config.yaml
norm: "rmsnorm"
rope_theta: 10000.0
qk_norm: false
bias: "none"
init: "uniform"
warmup_steps: 331
decay_shape: "linear"
doc_mask: true
train_tokens: 462600000
max_steps: 7059
dataset: "wikipedia_en"
MLP neurons of a small language model. Each row is named by its layer, matrix (gate and up: input weights) and neuron, and shows model dimensions 128-223. Each number is 50 + 15 x the weight over its row's rms, rounded and kept within 0 to 99. A neuron's up and down rows have the sign that makes its largest values positive.
Before each neuron's rows, "fires in" lists the words (lower case) most often at its 100 highest values on Wikipedia text that the model never trained on. A number after a token or word is its count.

fires in: "blue" 13, "golden" 12, "silver" 8, "little" 7, "great" 7, "red" 6
L4.gate772:66 99 59 58 52 58 14 26 58 37 38 41 36 58 59 52 49 55 70 50 67 64 30 25 38 25 33 39 38 48 69 90 57 61 58 56 68 25 67 31 16 62 28 53 62 22 72 41 45 44 67 77 43 46 54 40 47 20 29 45 80 77 43 32 38 56 28 37 67 57 59 49 33 43 27 55 72 51 60 61 55 81 34 67 61 53 21 56 66 44 75 46 49 36 60 71
L4.up772:62 52 63 57 49 52 39 32 60 46 15 38 60 33 88 59 67 38 55 45 53 55 54 37 37 44 65 52 42 34 49 47 26 37 42 34 76 33 50 33 31 40 52 42 45 38 68 36 41 46 60 51 76 65 44 45 55 23 44 58 60 54 21 42 43 57 52 35 74 50 57 10 25 49 32 42 57 52 56 71 63 89 45 94 77 45 09 76 59 38 58 52 63 69 58 46

fires in: "university" 18, "college" 15, "center" 12, "camp" 6
L3.gate806:53 60 67 48 71 28 64 36 57 50 63 46 43 41 55 42 51 54 44 47 36 47 69 30 20 39 63 40 40 48 73 44 21 80 12 63 51 55 64 54 50 64 54 31 49 60 75 40 27 35 70 58 39 61 45 39 67 54 54 29 52 55 22 59 47 57 43 47 41 48 49 48 56 84 67 36 44 63 18 64 49 49 32 42 72 66 50 54 45 31 61 23 55 50 39 42
L3.up806:57 41 58 31 65 55 37 49 14 23 42 61 36 60 57 32 67 61 40 57 49 60 51 63 37 37 53 43 66 48 64 45 60 46 49 64 23 18 15 47 64 58 25 61 92 49 42 54 91 45 52 47 46 66 43 37 50 79 55 68 42 70 20 45 64 61 51 50 55 07 56 53 50 69 56 62 64 58 43 57 55 44 37 37 69 60 65 61 38 36 67 70 69 41 48 39

fires in: "place" 21, "home" 10, "support" 9, "voice" 8, "chairman" 8, "role" 4
L4.gate999:67 41 48 58 45 66 30 68 75 71 61 45 26 29 53 40 54 41 69 33 75 61 46 32 35 50 63 34 69 65 55 64 51 52 59 38 50 44 50 45 30 87 71 52 57 13 60 25 55 34 24 23 16 47 57 55 72 67 30 68 53 56 45 69 39 57 57 56 58 19 57 44 31 58 37 57 68 54 61 40 45 43 15 44 38 44 49 58 50 64 56 56 60 39 45 53
L4.up999:45 31 61 49 35 83 54 29 34 50 25 61 47 39 30 70 62 42 68 38 36 56 26 65 31 47 74 44 41 46 52 70 46 51 43 66 50 66 40 36 38 72 63 53 81 34 66 60 43 81 39 26 56 22 67 56 65 46 32 65 53 76 41 40 27 54 31 54 44 29 59 48 62 36 35 57 51 62 47 47 59 40 48 55 22 42 70 42 46 57 62 51 64 75 35 56

fires in: "board" 26, "list" 10, "packages" 6, "compound" 4, "streaming" 4
L4.gate491:64 58 49 38 54 45 48 45 43 75 50 68 80 43 44 49 73 47 24 55 61 06 73 59 30 74 67 76 20 51 81 42 21 53 49 43 25 26 69 35 46 49 39 71 48 58 57 80 45 31 54 54 56 51 49 46 33 19 41 28 49 92 48 44 55 66 71 67 55 44 70 42 49 59 31 76 31 64 60 35 58 76 07 25 69 64 14 49 45 63 37 46 76 48 53 48
L4.up491:35 47 24 40 52 42 61 57 47 49 53 57 56 19 76 32 48 63 57 65 37 35 68 28 40 78 38 49 79 69 62 59 41 73 39 29 29 57 33 26 35 55 63 72 32 34 52 67 57 48 82 47 22 52 50 55 56 72 28 42 65 59 33 83 52 55 55 80 48 51 47 48 39 51 67 30 40 66 57 75 43 64 06 30 25 56 33 49 52 48 55 36 51 60 52 54

fires in: "used" 24, "use" 11, "off" 8, "unable" 5, "like" 4, "carried" 4
L7.gate640:61 52 71 13 09 48 66 50 59 37 54 67 57 56 64 09 48 56 34 41 70 33 66 13 44 31 29 32 65 57 30 51 31 63 54 43 09 28 58 40 48 21 51 50 35 37 57 49 74 69 46 69 40 63 55 49 43 33 57 44 54 59 13 56 66 34 32 26 29 33 80 78 39 53 48 81 53 50 45 43 50 51 23 56 39 62 29 57 80 32 54 17 56 38 52 47
L7.up640:68 65 54 33 54 71 63 28 67 36 62 42 54 44 65 29 66 40 38 39 42 55 64 42 34 39 55 60 53 46 21 31 25 64 60 55 49 36 32 47 29 33 76 54 27 48 39 62 53 58 51 42 28 39 73 53 56 51 61 33 57 72 33 49 82 29 22 30 60 61 39 61 44 40 32 40 58 30 29 46 38 66 41 38 49 40 32 40 76 38 23 35 66 39 31 50

fires in: "other" 22, "southern" 8, "most" 7, "new" 5, "others" 4, "following" 4
L6.gate483:33 68 50 66 63 38 46 37 76 73 73 68 58 40 56 50 51 53 55 46 75 44 33 51 25 69 74 35 35 26 34 37 38 27 42 73 51 35 55 46 33 35 37 42 55 42 60 57 57 58 44 27 69 90 70 34 28 47 34 46 40 37 36 64 57 66 26 15 40 58 54 55 37 57 64 55 33 61 40 38 46 86 28 55 53 60 33 44 72 40 55 61 15 48 89 49
L6.up483:56 70 29 34 78 46 57 55 51 38 59 59 58 53 58 56 80 43 68 74 49 60 39 55 62 17 36 39 51 53 35 50 77 60 27 70 64 63 47 65 33 53 37 38 56 26 45 72 43 47 43 54 52 84 49 38 57 33 52 54 73 60 55 66 42 64 47 72 31 69 70 50 31 65 51 60 45 61 79 74 31 46 47 42 59 51 44 66 75 59 41 53 67 54 54 28

fires in: "league" 20, "center" 13, "mao" 12, "liga" 5
L4.gate476:73 68 62 17 41 47 66 50 35 48 69 52 42 64 64 51 57 62 45 44 36 53 85 55 47 59 41 47 55 65 79 40 39 39 35 60 50 55 52 35 59 27 66 54 66 04 66 60 62 32 62 64 51 46 52 50 54 58 50 95 60 54 51 67 55 60 44 44 47 47 64 37 43 47 41 46 45 40 54 54 43 61 58 38 54 76 64 52 11 30 45 56 61 49 45 53
L4.up476:57 39 40 41 79 14 50 84 32 60 62 56 59 33 29 64 31 65 60 25 48 48 57 46 41 38 31 62 62 55 88 65 44 42 65 64 38 40 38 56 36 64 60 70 47 45 57 49 61 43 27 67 45 40 47 32 45 75 25 63 48 44 50 27 72 22 61 46 61 38 66 61 54 45 63 35 35 38 57 50 56 64 63 36 54 83 51 54 49 27 26 76 39 49 65 48

fires in: "between" 45, "released" 14, "from" 11, "pts" 5
L3.gate647:65 44 61 79 69 55 21 68 59 34 59 28 43 29 55 20 42 64 32 38 16 82 64 35 55 68 58 38 50 42 68 85 48 49 37 58 43 46 70 66 72 71 47 28 64 36 52 49 68 49 37 79 29 37 38 36 28 65 29 62 78 55 47 44 44 38 40 57 54 78 72 76 59 73 36 51 63 60 39 51 18 70 50 32 39 52 62 60 32 48 41 52 55 36 70 46
L3.up647:47 12 43 50 44 66 78 85 50 55 43 38 31 40 37 29 55 64 33 56 25 78 74 50 77 57 59 40 67 59 53 53 39 22 43 58 28 35 20 35 61 54 47 44 55 24 50 55 74 72 51 36 41 25 33 38 63 46 52 57 56 66 09 41 45 66 52 42 57 50 52 51 12 70 44 32 66 43 48 53 28 44 68 41 54 36 58 43 42 67 30 54 55 46 54 56

fires in: "court" 21, "government" 20, "police" 7, "chief" 6, "department" 5, "militants" 4
L4.gate237:74 53 60 45 66 35 77 71 50 53 60 46 38 53 53 47 55 62 43 68 68 75 50 78 46 76 48 61 32 64 62 46 44 37 53 50 51 45 66 68 82 74 48 40 72 57 66 60 65 45 20 56 37 36 79 35 56 37 38 71 48 59 54 41 31 40 65 74 33 42 53 29 33 40 33 47 48 57 37 68 45 60 55 51 47 24 66 59 56 35 47 79 55 52 28 54
L4.up237:52 70 55 29 79 48 54 58 41 25 71 33 37 29 48 48 51 70 45 58 38 71 56 62 67 53 69 35 56 62 51 64 31 53 55 81 58 49 37 69 72 48 59 45 74 38 32 60 37 57 33 58 22 33 64 33 56 44 35 34 40 72 77 44 26 41 25 45 52 53 73 65 39 58 56 46 62 75 54 79 41 29 47 33 54 15 44 46 44 38 71 64 55 49 46 52

fires in: "of" 18, "with" 14, "who" 11, "from" 8, "old" 6
L6.gate264:34 59 40 53 32 45 46 25 35 70 47 52 51 60 51 44 54 49 52 45 28 61 61 57 49 18 48 30 66 37 45 52 64 31 55 73 27 45 64 58 62 37 31 62 54 65 28 39 51 06 75 49 61 51 59 48 54 58 55 58 33 68 33 81 51 35 69 40 53 66 67 38 55 90 54 78 67 57 56 72 83 60 46 38 66 43 30 43 76 62 56 64 49 45 80 38
L6.up264:34 51 08 48 42 33 33 52 43 60 53 70 38 83 57 07 50 50 36 36 37 47 17 55 50 36 52 85 60 51 39 57 67 34 40 44 51 58 54 61 57 50 61 59 71 43 58 52 64 51 69 31 43 50 58 51 34 26 58 58 59 47 54 31 40 47 53 77 62 70 50 69 89 53 37 38 29 39 31 38 30 24 55 49 29 69 43 54 81 55 61 57 42 36 53 25

fires in: "served" 16, "played" 14, "work" 10, "lived" 6, "worked" 5, "was" 5
L7.gate117:30 32 57 43 12 37 51 45 52 24 61 48 73 72 68 28 32 39 69 50 41 37 31 39 62 50 39 70 43 34 68 50 42 46 30 52 50 30 67 39 71 27 29 52 54 48 32 69 33 68 43 46 59 34 50 51 63 59 47 64 83 78 21 53 61 62 62 46 44 41 62 78 50 43 49 59 36 38 62 51 36 56 25 50 51 67 66 35 51 55 74 59 47 87 52 46
L7.up117:51 22 69 77 30 43 75 45 67 24 52 50 71 59 53 34 15 37 54 23 24 39 00 38 56 53 41 52 42 58 86 34 28 30 51 49 56 71 57 44 54 46 57 59 47 46 52 35 33 27 30 32 82 44 45 52 59 50 43 41 41 35 35 33 45 24 61 60 52 64 62 55 70 63 34 62 49 47 66 55 31 29 41 57 58 61 52 31 68 71 62 59 35 42 30 78